Weights of a small GPT-style language model, trained from scratch on English Wikipedia: 732M tokens.
MLP neurons of a small language model. Each row is named by its layer, matrix (down: output weights) and neuron, and shows model dimensions 208-303. Each number is 128 + 24 x the weight over its row's rms, rounded and kept within 0 to 255. Numbers have three digits each. A neuron's up and down rows have the sign that makes its largest values positive.
A block is one neuron, or neurons of one layer that tend to fire together. After each block is what it responds to, as a language model described it from the Wikipedia text at the highest values.

L6.down167:152104113163110117138156126124158123131131122140117092152131153104149140163104168118117083080104131105118118110142110157117132116120145106154087160123144150140076140127141088132158160140104135122131121109102153137141110117139164137096087160193149140127105117145147168147159128134118133111
L6.down222:137168111124126125116150141159115153157124114129113098099140125119123071115152137144168115173133146133122128132107134073108136121137140154115160164123117163105128144146211130106115113160137155149118098114119103151152128138117109151139173109135117114114110092137163117132140149145087138138
L6.down429:107176126168195134143133137106138127135144136128174115145086118135073091136128097139114073184135186124127135151152153147148144142117158146139101148082108158142118128131151109111140150104142141099159100156101120143140100103137154099121107120116152126117139122131125104137151144163168147113
L6.down619:118103140060166128083148158119162157152155129087109118135114129132136145140152070115139111128108131103113103146057157107113171148123129114117127165121114117164127088112100114083134152105092165093129112124113087169104148109108151101138105156121119098182130176087160112156105107135083142154
L6.down996:127123165176170091157122125135140136145109140116165133158122130112150117126146167148137143114113142138111150149121103104155113147121104140170090121148127105120098162127135135160120154142136144145106137141116104143113120157103124140111123136139155125105122110122124160123106127112109149083
L6.down1127:132144120086164152122119131122090152096127094112129165130148144102119120141154133111149117125111170119143121180132135097125117142154118128141109144119120156113104167112164139135144134087140097140144093106131153130159115123082130104116121111149102122102103131114115156107132135122113093120
L6.down1302:124143140135136141091128123134135139145124115130172168108094116102122128144144120185082121137191147145140118120135121115175111080126111139127126118118112112140074158112149125140092090116124134110123143094129149124131146161131128109106122151144091107117105131131138108159139138084139122120
L6.down1403:161128144097091127099108161136109107109099169136109104126165132130147152180130122124123106144162103112104130145114119128103139069084139124112153167125165127149130145130121116151102137093108140138094193159084086131150146168139141137140107127098141141139176155106105129131165137142177167146
Preposition before place names. Prepositions and verbs that introduce an upcoming location, such as in, of, to, through, occupied, found in, usually followed by a region or country.

L7.down46:124149102154149124100098130122108138099160135149135118074111116099135109120137100149140144189116121172127123109100066084123152163117160113124140113149118113123109084163143144148127127117093126159107129163137098113096109146121124105110136159164136140136094140161102124059154172157164117131
L7.down86:095118138120093111134145163144159102107125127157109140093131079121137127109149135142073119130153108113143126119123162152129126142136136134152145124111092195148104125135135113126092170113172128139123112133173163102143110104155069120134147138125138116093146158117121127129107114148172157150
L7.down355:112152145141117151107128130081109090090126128119124144141151139123161131141130085114156112142160115125123134148114128128138095122126102119156141085118111172079149113102092077152142154133149144154130132118140149184130183141100167124172109155135160126144106113110129120145130158131145098111
L7.down537:121102123123126111165097118095147137124128158131119145095097115095149146111134120110128108165095181136113120147124153151114170127112139117130095130120174165124127126130185133191104182160134134097150208120117109175134117117148152144117103127109088127133152186118108131165123122130127112111
L7.down542:142148164122148060111130118136112130157119162129135155170093127086119141134119174087144122083168194167127141146132154073141099138123134099188111132128133121162102135134121140162134169124099122116127116154093148163120111096118155121158134129104152136098105152145122097142094081101100140141
L7.down546:138120125103109144152124147120152137132138113164110087159140153095120097103182094125132102149124117173090125155140098118090146120143144116100137164112164123099152138112154093133150143144107174137124149117105128095104130144121124101138170125167114138153120126135131161063106141174128170128
L7.down879:137107131144155150130108108144126147129130142150100121086116173113104145148174141136150087134140135110119117116137120121137133121099125176145098126113101112111138105186130165174138136122098154134131119135117132126126161109127081154118079124140161079096120209143141136173101121170098137115
L7.down911:131139133095139085107121160097107112124147107112102161145220150102124121182141167196117103045136098113163153119150140132121124131138155144116135120145132151140089115113092120156145135092154128186164150086140154111098161122146109102136135096124138131129140140112126117162136108159126137106
Word-start fragment pieces. Short first pieces of a longer word, split off by tokenization, such as la(ughing), des(ert), Be(arg), or - and ' before the word's next piece.

L7.down330:102070107147063098109131153096112132086183097106125087102114127105091127127135132117118141136168119131099130085061157156125152108146106101137163129137130139134120145163156152136114099123148137076115161125154134124086111144101119128109117127142135147117135124108100145136153123165122123148
L7.down410:109104162139116119108107099087119178118149121139134147102120132079104130117099129136109191118090122160105112136132157087148122123125148138121122159157106136123166097146084112124140135119111160103129143126135103142116119169133136130168145145180140117110123135125117156141123128175113112111
L7.down706:083159146165146129142113137133125123088141102098086162120157139137132126119148111107107139137124166124157152131131093104122126134108118202144139142144102137101104139113128118114125107082148113119126134096080121135137125167126121113134119122170111136155159143127118089122138114123149081094
L7.down793:135136136156091151101116070132145119180104107127139119133094142131085131119101173095099146137099095129109107141088184094137109132155177104129145128121114112141145101124145128146138129104157107123127115125157123134107158142114149112115136101161072133092109136108117134142163132085125107099
L7.down943:150123181141103118166159112123124135121143120152137083165130116095108095164123118101105104103162096085157133153115155116133148122137096131086159137143094151145142178126118115105128141123142111127131125134121110098124133117190126148165151096136163172130110125148140111175147149153108072122
L7.down1164:147144129124130132115116126131140123075124125097106092158149171180137125166156124133152105135112149121120171145095130144162122120122089088112149143104093096159150131094149199108134127161163118113128167130153095144150148118143136140127130078120147082134160127122131158134170126123115156135
L7.down1469:100129091156109183134125116103155148153133125145121091155106143102136162161133160091116125165143109129098112132125142090134119144132132138160141145129127135176138105171178084098142133140146121117113154130104087136116145097108161156145156136161130122121111111123085147164112129102163120121
L7.down1505:077129115116137136076158087131099125065132114165124128151108111095128101132158145110113139162147123112119136168136185132118153114124124151126151120160133136166119119156128121114134136120161139079139092174121128106156134136144177127153129121110077096135111101131110095139129129130126116143
Verb stem before suffix. Fires on the last piece of a verb stem just before an inflectional suffix (-ed, -ing, -s, -ment), e.g. enroll|ed, disband|ed, portray|ed, develop|ment.

L6.down109:097098120132122116157150177145131137128108146117130147125134145102121104153096143138123151126110141109117105140104134143135117119159103132141117137133121134130116141119118134139147121092119120135132124162129123096126098123124168134111131071118121075140137095134170132092083138109150152173
L6.down265:109115145167138160157074155062155110130127111171143124139122147104120157141120152125110094182148122137163171107179133123128124126150134107139147119161101143129119122102087155085158079124161145145123120134143127114144105153148162074116120120162121128170168140129164103155120124123130143102
L6.down833:121125111110146119116168113102093156103157096129136137135125134176140109128162111139115102159101174098108148144120152112132088139149092116099139087116120117111199125147090072109143116130136134103114161132160105123150068112086189107132127105108117123125140130124147117129098113112122172147
L6.down928:127112143150119127126149142121140145141111070137129093137138125133151171099163135133170182140154098103140122106110119091144154134104140128117103152124145110086085153110129170145101134108104179167154126150139080138139123147115108124089125098108129143127108079119115079110124152136131120150
L6.down958:093141123126123163107141156157103132096138164106140146143149130131129168155143130144096135155132175147094144146114107111130160104147134164110133129110137194158167108116134116137106115101099123080089189158147074111112095130103171113153126121134119138141146117124128140131151094144105119135
L6.down1052:147132116096153158164110144121120128140100113133120122108151131091139152115088150102130130121150120099101099134114158120128119087126151190155113157078132154095146141153100109131106163133105169155138127114101082118158160142120108139113139119137142138142118098169145099106147135113159121152
L6.down1194:105114125157149105135079100094122134120121121140136115143136127153095106099126136078155134139104124111129167106178162125129107151105083115143100130102155090085125142131105124090141143105103153148103108113158140131118101106113198122105120128109130112116115124122118133144132153137171138145
L6.down1270:144151123157123119103129085098149124146150159161156078128140104160089105079119120150099118108152117137179160137105121119105123118152166124133128116095115145113172122145117121088136103130139131071136086136136141131131108125211122114120127156140165121118132141112124160176139187139111111115
Verb stems before suffixes. Bare verb stems that an inflection (-s, -ed, -ing) will follow, mostly speech or request verbs after a subject in plot summaries, such as ask, request, arrive; also word-initial pieces like Add(ition), precaut(ion).

L6.down43:161139201100105122135137079124132114136122175133114134125102100113084171083125116108117125152144129084130195118127160136106085161194120147150097109151146144122130135157118117113173135143075103128089136132140124125112129115134114150163104132114117118138122114096141142104120102141126141104
L6.down160:180111109126104113122106128138173169134085174141111149105078112170136140081107179086110111122140114146176084111160141103109122095189102167127109139105151133141110116148141149108176165120140176111096130094133115134113154071097132151134164126126123110095126138154127145130079172126116144122
L6.down309:094145127109153103162155141128151156138137086169121152135128095143164098103100125124133141132139100130114157126106128102170176142097121117166099132163127111114123141109105130164165104107142114156100150157153131119133112142117140076116140116141084108120114165120112128143129132129141140081
L6.down371:100115151109164089129082146133128095094143154096154111131124155091169066086094090123094133119097132165140174121131108116138136105132166158154122096108124076100130125099142131089142149137130106105091147163153126112149112103100126058130102118128143134103105108082137155094111077149126110128
L6.down398:117154144110137125153158126137100116079136195083133136145135124107105138116113134148142150136124161152098113085121155114149132123130126157130091134135152153157122138144147119087156118112130109079149147166139149094146135144147132099142144136112059116169136131137170132123171125121126140119
L6.down1290:074103112116137113119152104110088116129138105116161121139118132080180117176146098131107123132116127099135111146079130146113121134091129156099131136125096116128166079150146133123114101158122107114177139115128091158141123129136114142111120128111126113138149109153108078130174139162104145108
L6.down1512:155125121137112135118142111144150075141150134089108152128143103125139101156098123153143133135128100135118153170124145125155119129130113136136100105114098129142150115151134101114091133172136165097130154143162145078150115113145133102113138139134129082070111151119123105162124132129153091151
L6.down1522:085121120106140116135131078137117123145114118117119120168095084116175099158155101121124145134125173082136126156097177106157174142124105098089119139134121091089161127129167155175121113121145086156164162106120118098102133138113162148144090115106147137169118121098200114125147151108133160168
Under/in after copula. Prepositions like under and in right after was, is, been or still, as in been under occupation, was still in residency, also under- in understood/undertook.

L5.down424:114150133113119131124131118130143158093160145117094137077145131126099113083143117170125160118128130113117081112156144167137109139167155153143139078099123134118140112155107121134113112161095134153162168156125142149143136114124136157109110165139134130112119139151177151165125147117120137149
Locative preposition "in". Mostly the preposition in after a verb or noun, as in put it in, in the shade, in operation; also at, into, over, and word-piece endings like -ing, -y.

L5.down1285:138115137116122119143095162123147119127150103112105077122128057141127151135155159166087145135098096132127134170111114141110118090134136154194173108124128120126171113122103085099086126143146142129106146101156159122099172134135174121125093103119127121086116123143129127147137116123114120158
Preposition before place name. Fires on prepositions like in, of, at, to, for that are about to introduce a place or country, e.g. released in Brazil, University of, Kingdom of Hungary.

L5.down1287:144136132135147124138168142139182075089141121128134133086142116116111128144133121150147161131105105124137143121122118166107159078095134110145145132144132134128111138110111177120129088119095143121160126134128200144073133133129107137136123107112165128116104099136092153146153129174125142137
Verb stems and endings. Final piece of a main verb right after its subject or after to, often a present-tense -s ending, as in inju-res, supervis-es, to regist-er.

L7.down4:120152116165126117149141095098144150104143126148131128109093095114132156193144116156153104137175138105125126098158144114146133083156107139149096123143159131160109146127130123123093115137114129129119138087136148085124150143149142113114133130118119090109062109140132126172124172113132133168
L7.down220:098178108150140165101142168119123140090076152087173123095127104099158103145136151132133114128184155131150127139171103156137151130151119138134138159136158113121116142128111088163127118144136125144086138077112123140158123108114137130149104116129132125124123150171091161116159106171152135129
L7.down507:179158137136143117134172121099091115117136072124109117074121144102125110129102137134131065122154113146149136098094102143119117144131115148133110128094116089100077134188135133094139146137119141156138108138121142108127163093162148099143103144127130096164125113127135101135134160130095149135
L7.down510:144138107109147107084125124146138120136138091143154123182115123118147125135135104129138138099081092111141142168162155101126145135143101131137118161151130115151125150153111140146093082142096109100152130125116110112092138112114146133140105142121124135128151146140130139172143094124097134162
L7.down563:122193106128112111114106148115136140142082116102156104125083112113170157152152106142138086157111158143124101113130156150170152111135110125145111103126093137123104119112091120164103079093091097160137164116111128175128140169109125143134101127067105163096103129135118133125183158134153123093
L7.down1129:147114161113153143117118114143141107132130127136111126120155149128107135111134098101169143185129143148103170117114153138094118095146110113098131110107156126146167064138155097129138121114140118129164099151147147143147199149127136120113116113150144139126126109122107121167161157160138135119
L7.down1412:110178171133179165157122104105165134143126112146140138081118133162142131122126096120135164104107156087101140128143133095108143121097100111125114145089076125148129150136168121151121137118107143139130112135191112116157142159098134125151066168162154104118113109107107091120148168101101139081
L7.down1489:187118119152137092109135154139096106161144098123145148129103150107174137155121120172118147078138114080147105136131152101137126150153111151145116178094095149136163095104194112134093092160130113153126123142162116153129100124098135146148186143102118118132143079136161154138174140119119129136
Next-token place predictor. Commas, prepositions and table separators where a place name should come next, e.g. Yakima, Washington, found in north, all over the world.